config = dict(
    num_hidden_layers=13,
    hidden_size=384,
    num_attention_heads=6,
    num_key_value_heads=6,
    head_dim=64,
    intermediate_size=1536,
    vocab_size=3827,
    hidden_act='gelu',
    norm='layernorm',
    norm_place='pre',
    norm_eps=1e-05,
    positions='rope',
    rope_theta=10000.0,
    rope_fraction=0.25,
    qk_norm=False,
    attn_scale=0.125,
    bias='all',
    tie_word_embeddings=False,
    parallel_block=True,
    init='uniform',
    init_std_qkv=0.0236,
    init_std_o=0.0,
    init_std_up=0.0236,
    init_std_down=0.0,
    optimizer='muon',
    learning_rate=0.0068,
    beta1=0.95,
    weight_decay=0.022,
    lr_head=0.00677,
    max_grad_norm=1.0,
    warmup_steps=200,
    schedule='wsd',
    decay_fraction=0.937,
    decay_shape='linear',
    final_lr_fraction=0.0,
    batch_tokens=[65536, 131072],
    max_seq_len=768,
    doc_mask=True,
    train_tokens=1075000000,
    max_steps=11245,
    dataset='wikipedia_en',
)
MLP neurons of a small language model. Each row is named by its layer, matrix (up: input weights; down: output weights) and neuron, and shows model dimensions 128-319. Each number is 500 + 50 x the weight over its row's rms, rounded and kept within 0 to 999. Numbers have three digits each.
After each neuron's rows, "fires in" lists the words (lower case) most often at its 100 highest values on Wikipedia text that the model never trained on.

L5.up6:532533439483542378550557551397413496595450414461463470438526528526452440527438508555556512480424486481466543528485498564426567459495531487495480561475477445517417475555411437485490421456477483514557444510455491407519490473489464542524411505502481474552550558521471550511539521519524556512619516490519554494584587475398540405552526553457547451543482524502512502450430463591481557550523506541526563464408492499509532536490488448519497505465496450450488455528629526548570576443440494468479502492536493505562506369505534513543562557605452466410558445463586502433483601573538411463
L5.down6:463521308520536418429537517528429449466444467498549447513459453533464572543507519632436476506500496483517485469520617451459529541520440473520518492575527511533535430480501540518513444543493552576615515491508523430493491447550502496522538590587444552499653454493492553490538546578568462466570541455512444481461576475465455527511469547500578480533526503482561484576469475485435529460507498524557543555514533566458453543443462545514443497405527535546512495470557503425545547439483415510473523457543456491556514473517551528629475574442485515479521459511537475421435518523521456363
fires in: "at", "for", "to", "from", "outside"

L2.up974:424420556447461433498544494583474485457485600512555498566598451507490523471535475488429517551526404479346489598489464409485477563485498555504447412513502527480411517490649549550527559471609506506490484456435568560374459451543544532541440456431518540557523508431511555585495528462577531494465538450512527425504462427469456504491545478456392536459554487540418442465514531414546473549462541513485484493557442494526501545488491464450542534494530441526469459586434546526432514465544449583506423541515487528415478500431509485462538510561587498506452517511478489477477587515559390482
L2.down974:424458518527573473435551495563522486473495491520519518514529534397514501550479500418470562470550404520481473612508483456567432474501476476559541497506462487480411502551530490478546556510565464579497498505578594571442462474530512514585526433448474626365519547356601454482454596446526406498545507438501474479481429497555457564511507432507471588554584480457527414494601483508537515421588509625529478459458406521497512446493490485484608442510601561478489491513469513506464531548399481538437360508516545566464552506436477466461523496492548521531539496533475478497494557420600516448
fires in: "named", "name", "called", "as", "title", "terms"

L5.up231:528472420556542491396524528494450419389536517471487504534395439486541606569424537494497471444567514439483547515478511482570493537510532615489565572539384529483531471458531485514527566432597556481477503520459424468499574483540538496477522473514477483546451433538427586561507457533580524542460603561519566449520459595563549525481435487482469521471527530501540532533534487481571481558493474408526481513563451397469471561453480550448460543498545431569467517523593531489488425511488504432468540406560448533518560453532561515542608465540549481462574516469428378419553483543483539478
L5.down231:507450540482498469392502548528434447430489509477471617510526536519501587511405511408470582439504452519562582450493528512532423540543540559532536438522529498463612437403550506513510586528489485540495515424565541478471460529497515448480533563430471464501590399565472490584515492439469524527486523565397555433519555526535556430521471529568426544448497477574413512514582438427583508480517467442444537509498446527522435490515454437518445479534476473540524442498603440544465371562461453609458481457453527499490516446583526428487492463564504511459491488578477509565557565514507609471
fires in: "of"

L2.up1022:505515563542411537518488431448461566481534466481577480477456477426426536501551604448557511469536547515510475467496567542498450534597608333550566521530444486519452506441407479419450470567534414461489512483530540506586520528495494526507419464462550505467375527481487523522450535433424465469552531489424499482562439559422577447535576511542488541532560546494463469490522549622415569468538593571528491520374522391525400501477430537544506422554504534603508496525399494525547545516588510533400556490420443490442519554431541437455459483418498518459480512503604445630432471497457429504
L2.down1022:433479422496459374507488442475523549403531572412571501386398562473489470435570604457475497511514547548574480545548543566484510504512448478539513459486521463494548483552513493581513493464498427469534593505453562496533651497543483535532435594475553636457578495513531474536480592496434482512470416505508502491567488567456443534485442519528497527459448508404550511512509469551492492518524522528452396640512410530564539456590474493525438455516463459524484625572477436484509528503519492482470539502537452590425515527625498550540474505483476538502488460449512558504502496492486436454
fires in: "part", "main", "apart", "end"

L6.up1006:511502434426579484481559524427391429445520465455580529438541501580475419496407502474524544509476500472492484541465528502452562419498475561486516423505552394480591483448477419518500503517566513434493642518450515461601485470619442424493486506503446556511464519529484517484569475464395573458539475461511486478522631451529492382495417417489514424413438545524450466534470470501506550513564446507477529508449598514540502500504485555531498514488529438490423518401514487489499560557478534457562519459610520526499588433638420507475599595510483485501503586563510571469452468577556520389
L6.down1006:465538411494574431485497439492422493500513586464436482577497471454439460503483483581459411476521524498539467469529468503534560467469461570523484473456471466494540438455495547572509449558464520538494500515471531410568580489509447532531429461455541416475502502504448500461551509576530515523519530544526496501495522526547571414452516484463517514560514515527471469395399446551429639471481485492484470582453467562530497443437601533547392507480493578559500477570524510546530505423480563529435569570459499541534590505472475500633432531415596435545540504565569479491506484584501454476
fires in: "of", "0", "at", "to", "on"

L6.up599:542467478485480623443505505537539463515490583435359543447467423507568493475497568517486497504376458452577446461435554439488615557472516519466524493513358460448559502451499359469546491543481498465533637459462463425525575478492440437562513392454525525594503512568408492533518539505558534492575521449471474497482453603525572541537476552517505595477443502423448515503556428434448500421549516444489515518494496403500493510398551551538479477479558450463502476528472565485589489579533559535433491474473536476526487430502578462460542545513531549439526515491527577475489467469560459502
L6.down599:607429572566519510586420565473472551590516540397549563498485500545450532565382502473453491490496551553434475542492536520493481542423506500507499565514570483564514473543511478531476468454543534405471507395493452551450504527614543522463508495492449459581501424458524570461522506387529496444483461552476567570379459495537511441464565546507481389536512549542442534461450486440454401449498468469513413517476572514532476496521515591502506507510425460554545527444541486551582470546542475565472504522476578481555590513496521447507472470507410306502506454529568529591616541560554495576
fires in: "of", "jimmy", "t", "for", "notre"

L5.up35:488489506498508408460552461581531446446418457465494498481424489503460544534447518477471574469483510559492515465371562446558347610527480509434555476565500468542476468536532491506563561572520457570473470495471574482534447481502549464488573452543460508473466528470500526523488473460493451618527409478510596391608464530538582482548489565495369575491477453520507454473543517401446501586493565423480544439414491450519553449570449509458490478480575471447542470574478533479499533395456537553400480493494533516501510453510516458494467553506541510516542528551494510401496544488540567463
L5.down35:487511475481513424397487541547410491566351575549559521540386465572446498456475482451534488474505551563444508491484464594485424559533513544482456468476462556559530558588606459570533518451553480531576438470484499492401479494495623517571413491525478510473529500407609550404579535519462570415464509467527505490501439565460553514510507543476568575445569442529555426481544506481530512464541500462505555503508552507496459486498579567463473526495564449456439568613477427463440503483486502476522425573470554494539502479502509561566549485547402472475468468541546516531452536563587476475
fires in: "called", "name", "as", "named", "of", "website"

L6.up467:621481418425524447376496462542555482531558503530411476426510458543448450582548519380451500505483516410459509492494487459534536565537406422465529461527556491518466496494456498475513489509437454486443492477477461448500493507446508525488551457569467533527388490496539576519601482516408612481529424472508457479584429459443521436535564457590534465450460523494568473542477513521519450458542541460610638445482544488569476584487476398433558548566539474556546496527410534481498500473510438450394467509503468521499548574474586471452589499562416501508434485579565425505499393565422463375
L6.down467:510486542454509507588546566398630502551571429526490581439486515530558581616529542474502495442614526585484549514509512521501553457550479471454544514611502445570567457517522382517508436426563520504496625491625549459473490566554542632475558506541566466498582484492538531491553464557567488481482551554554492393455529448419488478478576534496516481449507534492459521483482481454471509441413540494556521457585463500593384496537454490459471458466502485526466484467581488483508515465555539549454518500497438412522422456469530581571507463418496504598480497488497511492486583483457529538
fires in: "to", "at"

L6.up1269:468480553442501519527537459526490432592619507553483505469460358444551447477527564395568490460464540419505510446538515581434564502465479552514499522447437490463541559517519472507528555482431599454413450511388447515533521610410473547551458467459530507449410573432508423568468499400525611575530588465480463435611508470580535501482476527482562490517505474479497450485486462460506392499461525504534505530507447438605483470529489461487494453520503513479524537535463513477454438461518579486540551513581506434509518483480592540449483568448481509508399494529533375548488502416416529531
L6.down1269:477503502477551486472548494481497498475504492417452502492559512443483490553459498435425549502430502536543519433493505497527459598360520515456509484610551476509588498421522609496397609518528482482522521485498440403498521560444498531409493483503472565534542558505400537515456530496570508557564535592611470572457530535510546483475487519537523492549500389550527458558506578500511498570476436556502386476524543496481492421435506460537483497444600489477546495477537517521535511578462505567377508518530528423513545573473469515530471513427557446546525480468461475524502582560528480507
fires in: "to", "not", "together", "still"

L6.up627:526449547485473529505442421464492486553494456537500513495507495616448545536473468462448435487473531521500525555446435473531610546569442511422372535514544477443520484450436475610377508551456472565537443418503561534413514607500543500454527436434518488585522551415585531499460599505414524530459529549524478495419523536480482487465497521405529446524434568436490471493492514521541496543557530445549573527491465523564504566554420486532530540449614474472537417492484473476579481457475596435442556445478611542517443532416485482525528540475389488480542501462494497468474499529479444468
L6.down627:487526591495563577464443490548547486591578440586580425434456487500488423509476443454480446502492575431474480443519465434493414484476528503549633522394484468430474484533498616473508537480498610470482565488407502521449560500443496517588457435450462445497480481478499569494530498489625554541546477409423501479515490497599447498437541453633524437473452577487479501581538522457530536366499485517540519579558603442526387547500547535490474508539416459416573489539467552501425490484477398484426504513503565526525508423500515525519562478523446460456478522541532588573547504608582467383
fires in: "over", "at", "turnout", "location", "to"

L6.up1322:468441442504621499488523613561606472459469446395547478460438520466544521493543501450506503506546568469550473508523512538529493497525528565423530470543583383430348578422554470518487502533500570471519581551453444492474466408543414471491536452498401458469489555543562576539516409478474560555587507447529548525498563504567539533557423473417584456522427507498481470551514498520557367585458485599465501443577415477578423461496539454581491495519488528518483504535445420455534600540642522475507584488532394481450478466483503486484501476534464529490448540506531460486416538582508505443
L6.down1322:473549400529462483523547533481515405607514414493521535516354440486479436537555516503520555523503473500512462501482639504478409459543511517537578479504474502481495466461570512451450491442512443508373473482497564518467551497574573432507561593515490511461613452506507553615507462521539572483491436471468469532614522489563508458533524564556472489454574507490603499406537574533486439456528468512478565407431533377426520492545559473487530432482499559418444498480539296526429559530501536517530492535575486569529474457425502519479426574477524453537594386509591563469508576508428509525
fires in: "on", "of", "bacteriologist", "ca"

L6.up861:449465533565549540523570480499460471401486521484535575474511434486619474480391529535488482532583454403460498506593456543521525516598612448499533461566535539646529456444395461442467487529557517407461543439507394406495434483555467516573473520446451480559508534543599522493566489551447483549533439503419546484509517581390565518476473492453547476407481408488553471465583440385580472469549541498496512487451485437514467464524558541455475496494491441519500612438527545530431484505534424453497490378552604489496522466492510452522511547483538520393591516462590488597526437451544541480
L6.down861:441468283504478477460444419554522528431520471443453484513458460515489567550506501580470573501518548439511564548509561510544531491410454488536579530505550514485464518483466416559535462583447458525409514506575547423563478522408520479572501351493482479543564445478522542587545487609493509492510469390494587500543515398451532504415555468458512527488550542541422547480480445496561488413478578487523537524456513568499487490441410554534569566465448489516434469498562511504497531514498505422483522545472462519472561560509541511499474518511547526480535450469484506547476517488491412558
fires in: "of", "on"

L6.up490:508532413506519439488539454476541490417408469499471499515527566560479507527381463490399405437405479440495538540529589499541504607579526524425534456516485511484453474501534457494633588533513548489392590529438555467547577473526464518509591483449485537608449420472500473429567378514446535563488493554465519475499567523519535451490558534472409460472523499535545512554494441439469511525555533483403571488488473472560549494525524584416546560454491437533451505551547459559529497559495545498516464492509537469488520440524508519520549612519508471533527427537514501490484513538584601468
L6.down490:506467523437570482438560482590386493530518464485477477444432430424488496479417536532511537510486632502441469493419504531408500438545480516544564541456548440515519408442547526444461455521537479497483467513536450463545517498486497411596547582469489443463588520528422470456608516376492496438556487465518385474513527492439516516509544492467529517524585491496466540401493561520482571448508553420517485522435557554495542439489496525551465481509438507431443427504565521412485417442532512551522505482503510551536548425454522491624493463552501506523523514444550566498444531515492470505
fires in: "s", "at", "on", "in", "of"

L2.up306:503484499427559450534573533614427557532470560419421543536345539467479505517562412475515488391547480535570518418547525642450455458516526484559450561481553510542426517479530441553502521481472557571464511527488505578439525508533516523478460451451440529377405591466535470518546482586523436554578504448524504519470476468565586481487499589459477558483537521486441539487598551499498502495487477522543479567461503587443519505583540475419519456466588392497535555469501435525521504503499499515476503487515509462456511496509479550468486479582523527541578488460564485483482535481457437451
L2.down306:484544625527567485506518547549364548480459494488536461618417464500550488444498445561522529420571506473553490430551521622415450477544529522486543513504532497586473460526499480395483528454557525385424525607496435565549522534513608529473528495521444570433485515492506496517410426434502504588538468535533411514521567498464473449456547541487480488410422523584579475446586426520524598455473417478462489621506461533431476494522449526539439504528527489470448517472494472510505535464523490511448455432492571534419576488488479422481481507548441456569520531439482495499502452487482513501
fires in: "lab", "man", "philadelphia", "lieutenant", "lewis"

L5.up170:398544549549547540464416576446509423567397464535584526533470531520496525544475481508468538471457555500454518453530422521472513582518482546568577524540543458485515424463539552448567486493483442558510441518555551561520405481565529465487474439510505439561525495490516545536525480489459487470448443513493446465479534626471581534451441473567479445542572588433455509458560450461461512376592500516447449464485496508560576479461559515503491567529523472557496411501570481524473508501520441584422471483452537537429446506536568458532449497496551478426554523493488447407410579484492447460
L5.down170:475432408476570468438524562500489468475461541520548491522454492481561446467560525469499532433487466528495420474479561461474482444530457483439494581526558520561427472511411532426453446551503491480616501467462478464542509427509559580517558575495445515476473523549544627519466556541538522483587471525549489529489460442458458477491508450574407433496487391406541508472521521617534552424539478442436560425475541504533423443566538534493515474584508463482376549510525419528465589501536425404530524566509522527478512460580458514539478586450538548599457563531574558468492575561540488447
fires in: "by", "of", "website", "total", "concannon"

L10.up1132:533519498470488603481599427552467577571555523481442490559465501489451493481478526584518503492394476430548476427576495612544543500532544537464542509446545607525516530477591435443478491532543520451529586504530493562444474447469437441442513546439533485588566503550504462520424537490487514474483612491505510534549418522548535519482474442564526496528539478438501414553451541555488462508586554444487458481489370526521561495498491394536488571461513448504576517464524468475466574495440568533479478503510499511537421495436468495493531589469510475547560442472545525486504494501456475580
L10.down1132:557497474519538547530477460558474523477562468516523513512513543413497549418621411481437501376490570356460538527474540464491473490405555477539416521559493502545567433554449467423556645496434501427516469520496480506480501588460585421537469516424519469550473465481452405389490485517410586563455464465424495478400497547501487502492438528581561576482409463556524537498554561508527435472486470479562502538446500561469559483545425512505484424501578581506486518549544482536519532547571456467580525541491421430494540516441471503541553517413495555506579571431476446549521534509530446512
fires in: "i", "it", "is", "you"

L6.up1453:522491495544506514410493562459497549625523336541452503503365512564566484521522552422488448491469470508556530475555473426364495460491421484452587418510396393539481461476515470480514445507455496521460475496580462419641491551491481451443558509458534502462531572571541491373503440461441538476429527542478582521548541594521500434531488567584456526539404440516521499475443398464510464554454528488500531472454523532484451532543474509524496616606481428550519555537496515474484457543554487533432474446505526548472469489513524525457542509652499506453538440547469492518520433469515497408
L6.down1453:451435472587443512468469505471461542495505612538397508475539432442570495521511495627500471540530473459541484530499415481473521447541494599589453493520456492433509461567472523431572574549502445540534497454489543427504461472493496467446518435451466435513483507527455492546529521463516486445602487503562474516506505434474539490536418450520560580553578564549443497446449433525440539466507592530444390539447444553418497507467532508496520534435550473467532486513488443513483506610482532489584507549573464530547500514526491592498402518509464454464407451475460528687544499509470579500
fires in: "of", "headquarters"

L10.up498:508445553512489550470443510495462543524456431632422501511532480553539459561381551469541488580488526417482547509531435457567574506427614464478450515452466485508577532563525467400499530468481497534511492565544600575480583533537478465532462462490522423515463514506461446500503517496509464453511483566433534529428490456578494418504511506486578526482472497516518492508478471531482490525444551469598562499538454451509469482407505571503488574517494447463523490557461482592474481453400518482470553480488513444418529531519409502497560533420535482474538427538449479417463540440501396525
L10.down498:516511444527448467551521468412468610533445488474468397531504464494524534497538438497546502507564551493471521491487446531561452534429437451464480426479565524495587495539519517465495463449638519391506513444475424540532503518412451495557578547464453489519535504452506379466488473458612566536508499433509540480573475473433551534574470508537429516588424513545541437504464501526469552467565505495475464511521612561489404441481394523507604510591474537517402573475563592480542491573604485486506505523456504492489438544518444447533544453593491506499492539485510471504403443397511504522
fires in: "i", "had", "be", "is"

L5.up616:470493535550482455502609421602467518443435465464466496497553457615593484513412506458415492429510533545512507456479563515460549472472542477528489523486517479490441486496471411580516523416450527509528410506475456572594501506469540514499516579458523585530525431502524422486484501528450554459479481454464529550459517557555505516523454463436423516473478530499516528576554466520444454572493526459426391500480495557450538502404511490563527515568460528438449594511481487432517476471464480516402469501450474404502483508518483540449465485524486410507525554525406547580512479558535454569
L5.down616:449453271485499443440439502532574519428544551476438448500419602494472521534548482516545457545548524463571505520504620429496418489446492411566514487580504519490502390475492536507516509483507532576551535378518551393523617453537527521481528542495501488504537383463474465439475493474528447487481455443467478462533465549536542506489500569471593492447548446460583481457601506490387511503499555519443482619421508545471508506549506531449506501578446432523507449510583581376511439524472507503475563500470515463516553550609581500501509487526540539546448480499514485587467509533524528539
fires in: "the", "those", "that", "her", "everything", "our"

L2.up975:399505579519499456505476535568472407380477465461523487553507517477461514536417514479483459482494529558480623513429569454397519571449506562560529526533549607525557424514476446506400600467405535485500487459482494509491482495464531579656543520419479494384496477550479501498551464526497522423507486511477516408465563501509528476453567527499375537519651492458460490522475456450532491473419505507575519447392520421520493552404559575517496454478526492511548555509442503475559503402569451514543484505491502502578535528514525535523469619548412457504539465493481471533478482429568516484
L2.down975:487528410503445423497491586526491419453494485542512608454560547479461518557560448499475442466475554463508608546494695438460478381424522507429462517497546549497576462557464536440478512515454511455551515580383559514498562486452595584551559479533524544375519495493562553458568560445485532413500478577465524503476455394532453501475535516515534512426574495396538475534428520519540514527452490540578484520446546472455497546499500598505529534513560500432491532407427471462485485499474461484450471592468508495447529504477529515496547516484445513539419507519519581531615431495498443398
fires in: "into", "of", "central", "upper", "eastern", "reached"

L5.up547:528567411457515419491499542507472450559441519439532450524449524478590526440498502518517503482504540483458483545471543457460536469513491473512496508527495482506567539455464457494521513571492472540607526587535542546608493477457579440521486483482508525514432486492410515485509502548469513409519554495476477514474387537475462493542521550467501540478666630542491494464526501488570522463560436513368533593495495457569587507466583413505548574512498582444431510540558476585434455435475557544536495478480426459509447467429478461557457489489419524473503522543444614479526411557423535436
L5.down547:560505437498550507519505404469569442438516519479410402507475541533479559384469462520467448550485603491476542500517545515527432452471432482474413457573439438561505483594517431512549494425501449510531565498531505462486543467489437487509445501442563552419496524587465525541457570405423546482538540561500418502469460499483438484570397560463535548477572499536533497483523454476511419482466455494429475537466393468494545500499473497573436486491498466515439433533461462514443562461520500517484578564444462559610533635522517485499479527489501475507470518450450490562378579435515534468
fires in: "when", "while", "if", "because", "although", "where"

L2.up1530:531541533568600490520548472416543506515447479487545502480500421562557445506516527581465475548536480480523551508559538444470498557415502442509439479579472498491525559554485557504463501518393487519541537519497560448587536388460517438500569477505360459539476592463449613512475552508464520386468541516561503470607477530493578434493512561526529499566528532533468495476439569509448460481622539565501509506523537477382454566499471554468436497538511473571512480509501515549543473585453528519518551455546518479492376506414383577539493565477516396366486475377463648482515427474689505460
L2.down1530:501441398524485414490555499436509520450467484521538424517530472574508532437514547501489482475507436534498538484476530493485478468440488527500473467483444511517444492537469497514475427440442569463577482471498532460548446399518573480428515467414517521512543485478545556441518516465465460413450446539569474506467475511509503451513530615481595498548517547548529463474387564477581480511538559588508594582525492594415508450477512537569439518503563447528499532536511588545569552530401506455521526427540535508503469573517399472534436543512518455482433446392512522497563500440546420491
fires in: "new"

L5.up1357:480563562445456509492602499427542502498409391431502577488479479478447479521576496558522472524495562513419557568488515384517536510484438527513481525523567500478553511556479496584524434505495511517457483477500445547541458512530449527532495480525510487465436585448624449562494506522534541562518507572552384451468452490403469527474492559545503593472557514460499549539425507550477504450486452568513461442478529403451506525440434519522564427518494462415410504597510449556525553483544555514479428468536504502435522480617532501659539527530479443469564443563407506422491562372430425421
L5.down1357:373445465551489499541463475470487505523541520444481477478548535478404401433499429541503371496446496503546462489523494447551444446408527456503449529430428492488512502527552541587550473559574470470499395464487589443577563394529561596510511436454487491498527514639435337455460463544492371445563498490466448521513538545493431493443578485489408512574536461466503435420495492437486505478440567580565565522481480510475515514501558490429510570574533441487484551509453497504479563510521517562564572542519494468452434533538505494592451547560536511434479559491485488519466519551471537563
fires in: "as", "of", "by", "against", "to", "at"

L5.up1099:487598449510523445433490398527512422431475511433511538506538525550543478531431528492503516569502510482441546491496437400424485503460551463572527449611444432429426529567503519553454502477590487459499497493521495615453459546585513527499422506519479477492527602557409547514523431415512499532510480435629493436455505485486492456486470420532589483533514494512462484377543435448594569506432536513545530466504506458547463432433473408521433445507523502538486534504543491561551528528503597534437446409563460528498511487461406444508599562531395462482446449505452584580488415480561500505
L5.down1099:504562309473520409449459521538472561467515528487483497509434429420544453521489452521506552495481458529488419552467458503591502481419563476519428470553487509440452501515501570467491518481546424436447528471525529591529504469541509521485508431563450533402541574579599471488560562455495370467471575584572496516501382497429464568521542522431514556554510507528524528422621516492477532478474453491543514485556492515509447432409404502590551436472523472534492463469498419547523492541479379468374524473483455491474525461460400576597458536490556468499496542477522466543626525468470447464
fires in: "became", "name", "then", "remained", "as", "originally"

L2.up330:436484423407517496526467478569519539491473400502495472538420524505560503477541468455441514436418493483544491482536481438470502494617514492493455556521447617508384556460423424513533465529491528438562510520511561399515513497504452471464486518497458487482438535521465527565410520523534456507528522505430537478566538469448494463533438514491407463464502499528482524482527427546540539538540454608483490500552517445428574477480485509470527413647576594497445502546447523475443463508511529547548552463487624463483540557528553428455456387457408449471437561480507564579393530482508385424
L2.down330:476484520479515578536482433575542491564474467414592508434470488512595570472523531576540536475470537478570493595486500473517524566570413513424578555591492493539496459428453469533551562452510421487524570564497512485494561535453501417535571487442505462516520498555481497388523499446588476515473526533509585460532460442572503460499477499498456466469531480439546560427523447532488560527584441590512445488494511455471519536510579497577533290556494535501395484548471500527475391521490482415414574533525547478486507531498523428528401428574499439501516507532483560552422525507517449443
fires in: "part", "apart", "parties"

L10.up975:498471559371372496494517555439527423447580460515541522468556514540537429484474545511602457515524500428498531555569496546504503517501467496506520574523383542515466527492520503644529525428474510511508447601505506475541485536553491545500502455535502513541414457501502510519523502535435470458501461508539373414545501472569392517450470493462402384527509450472517563525454568508537457641525481509469513428558467509553463561466422516433497488536349578647472565520617496512515495499431564463438555597424458533482508489486439473456514422463428462507552491548497504555500505474540513456
L10.down975:512495545465443581494502448462488454362505431546602440495600525483491436468491478496484519522567506652566586496514556518496501577450521535520522504506449415494518535452465525585493460562484521506520348491604653377516473548494475445562553506538446556530560538584582495367575508504472528534474479451566521431368537568445462500542488429462438570459532507557539574531421447406595417553423465529566465538470440540531536490456433431493492506420507490490501494453479475469571514422479592449487500514471492588462550459477499546531503515478479467478562520407547459496505466566408548479
fires in: "the", "bacteriologist"

L2.up1219:452552540459629502503564475509441550453415440427493508542471404471598505494536517513489477527460523456400541527408540514511483546434514479522527536510497429490538447512492556488531509435486442428493479526533614512509547523517467529536469531552450545371552548578438511498593512413518425544523588492538530408552424521609553467468504437459397546521569532536424464475505604429483552500568369508511494532518453576507464449507481569407594486552493467532491449450452427412533513555508544643464510512425516540513545454492459479529591583548496392549452478537466495532481480504490534537
L2.down1219:434523485459539561350497444560519561490439483595552573482525436473528550578479483372501523431515408546415548552450435527484523495473523435576467498475462477410628502516520441491504544481537442498535473468397586496476527454480531495539535490495485494484504474467522506552461504480530571407526514596482460479472499470462528504414468523534480578510537540448495533438500522587576595575430544512592506514438445595608515411502508525518491552541541419517504554444592576481454533502484549495395511473462481501417542471462456482543509501498463545504504444497500619481498522553674527489
fires in: "utc", "left", "dame", "becoming", "named", "attorney"

L6.up1431:498610512619479551565534610474497414498472503419541538521454389510446541606570508518445503522482579484530442640417444482519421498551517510523530559478460551638453533498539535451467443493586514554468448501545543499469511531458426474508451523429511484498536437529477532527526415552540514499512444409455411467525472449520452474437529477520452493453551465450415495507533519533554406594525596499538488433532533580447510542421515481538482495425465456449505549426496581512443530556596599514488512558497474610506507446428544484502464514444513483592438433532565413536420507477553449499
L6.down1431:452484506483509538470454473511511550429582512475515438391529536511534510430421544533504493477526504537488449505500517532577505487441472453436548398498465519543512454507494540581425490524503498428441495490494497371566444442467497478545457512502494481513517531549486499504545473501494525534554502523547478560522481471479384551435510554510537524553467413498530434517542481544550505414469511436519571539434525471534460493566467563431473445478484537465568513436444389485512535525536521583450540472433460575542530527502542491523522633577590481488538518501428486586551513535483443498
fires in: "at", "whose", "des", "began", "started"

L10.up501:566457547508508486424493490583479421552498494487576514513534437525439464528530525533497578487517481540448573445408490550448515429536487424513515536434513540477548537523422461526436585502526444500442518527565429509555506544474534549546477507373527540568433577530528613548544508515444482449517522469578547568538485420435476488386482460489485495489585476518540493558468434530501436463506519463520467455506491478507527514433577403533547525488565518531510489467440517571471525482595577503483523452582506472590478465519507492488474506409584568476482440568588389567532509529475481466
L10.down501:554483574482564494488571536612535496538436530524581524517584474492459463515553513523470492454550534602444587486484531540493533502571500400516603583474551459494544574400452423512477533512503449484510433458558461343534465531545538628482495570467561456483468533524496552502447520470471541592471569488563473492454507536514487393482540530440469471581526462573522500451452575476459379448574517618499455504563529506506511554536597398470544448551559473545480449493477443483405511529498535431453448471479501445445461522542506550498555547505551499491508475482563388541454555525485500532
fires in: "to", "would", "not", "also", "could"

L5.up452:568432471481508619618554544542470473515485461550491458476481478498519526427538482493445491435482398490471503484562605559519427548485485515425541544477410525523564519467539477474501507510458395540488445463475546511608447488549506488428534561539469468478463400545515589494597508520450511504534451568494493547460450454550492471390598507524481568454546490472474519556517411479506556509489458389475540499492560565527510531529431451466496476551537591616547591547590559525500576491404494435519543573537445432501414562392503539498399535486528429443520609485408481630430545562479540588
L5.down452:410510467529448447576503388562552574469647535478499501490450483553551425553607448490520454486496573508484434579477466500513484491550481489397464547532439497528490445558483489453628474542469500481537585460538510454446360530516493406550429515519560498640440595581505529480486576612466368443538466507488472620432520515506403491556557571503535553554522484450499442405474532549403476555489572496506483515496459435502568484471549542485512447512486476506437446562493489502447445580525487550448457514492507543492412521489512512547518582490511497548510527532414512491565540515573538511
fires in: "that", "those", "such", "costa"

L6.up211:508425502592504460483452523429470536466574449493471439565384550463473548565500536421472469410475477539453578488439477578485471485434511526468475526592437572425421503475538381480493670462548574433560515489536470467566465498490469548544573449457466404463425612548498508536502437474437549426507589557473413449515545473518547517491530596525438581500410433502561476514510420490503469595483436425541553486328559594546488552493521392464587490522498454419525524450523503492531445549510445545487411457519461487512544507421488517439507570525534510596494450458529443467545562543584450526
L6.down211:438501517508442495523495531471541374506484425431512399496462569479515416561518491505451477517478457526500465459492620447479534512556469504486622404546490501500510519457476521584552526501467522474529479531417467501527325530490422564464469453450527568558467570479555382564493559583459433534429427473440552441523434486483461454530433448454513480540562588516510470521514416507499409368573508527435510508507445469513453471401488433501514545448555420450538478495535607510561466488581543509506526536517596510511517462514427468496507420457546464448548520514506491480492475542614477446
fires in: "and", "of", "marine"

L6.up23:585488446457604502450529485533493487475541495457460553453513424428510396473518520440459516492654486516516536503493553537487526461488440473401447544563516464505519448553400507585442543488512484554449397428461526562485580566498458450444496478523490556421477478566491572507476557607481396446419442426452515548432524499552457545445492467543554554535570528451407469645500531475386497461494554581523497518505565411557470450542543486475455419392533412427486517433530479536539535482493516585526463528500510500400560498579524536524513533532545491526534488565468516495415493497565437440
L6.down23:415584370531484540563484423476479562591510459514633484507566539506504515426572451554590500475584539414593544515482575491523492439524462487542596442562531496544487440518475456551476491396509512447468634550548585479511491450416496506580532470458546475488545473527459374492341461418484582587484595549575471413463460596504511480442492476502595447465400507508537498447564526548530476509500545522625529499527400514501523524465431471586537491469440460464478490582489503429469556494566498560517536522434420480624516464476562496504468467501455511543552535460513508515531487478470472513
fires in: "on", "of", "in"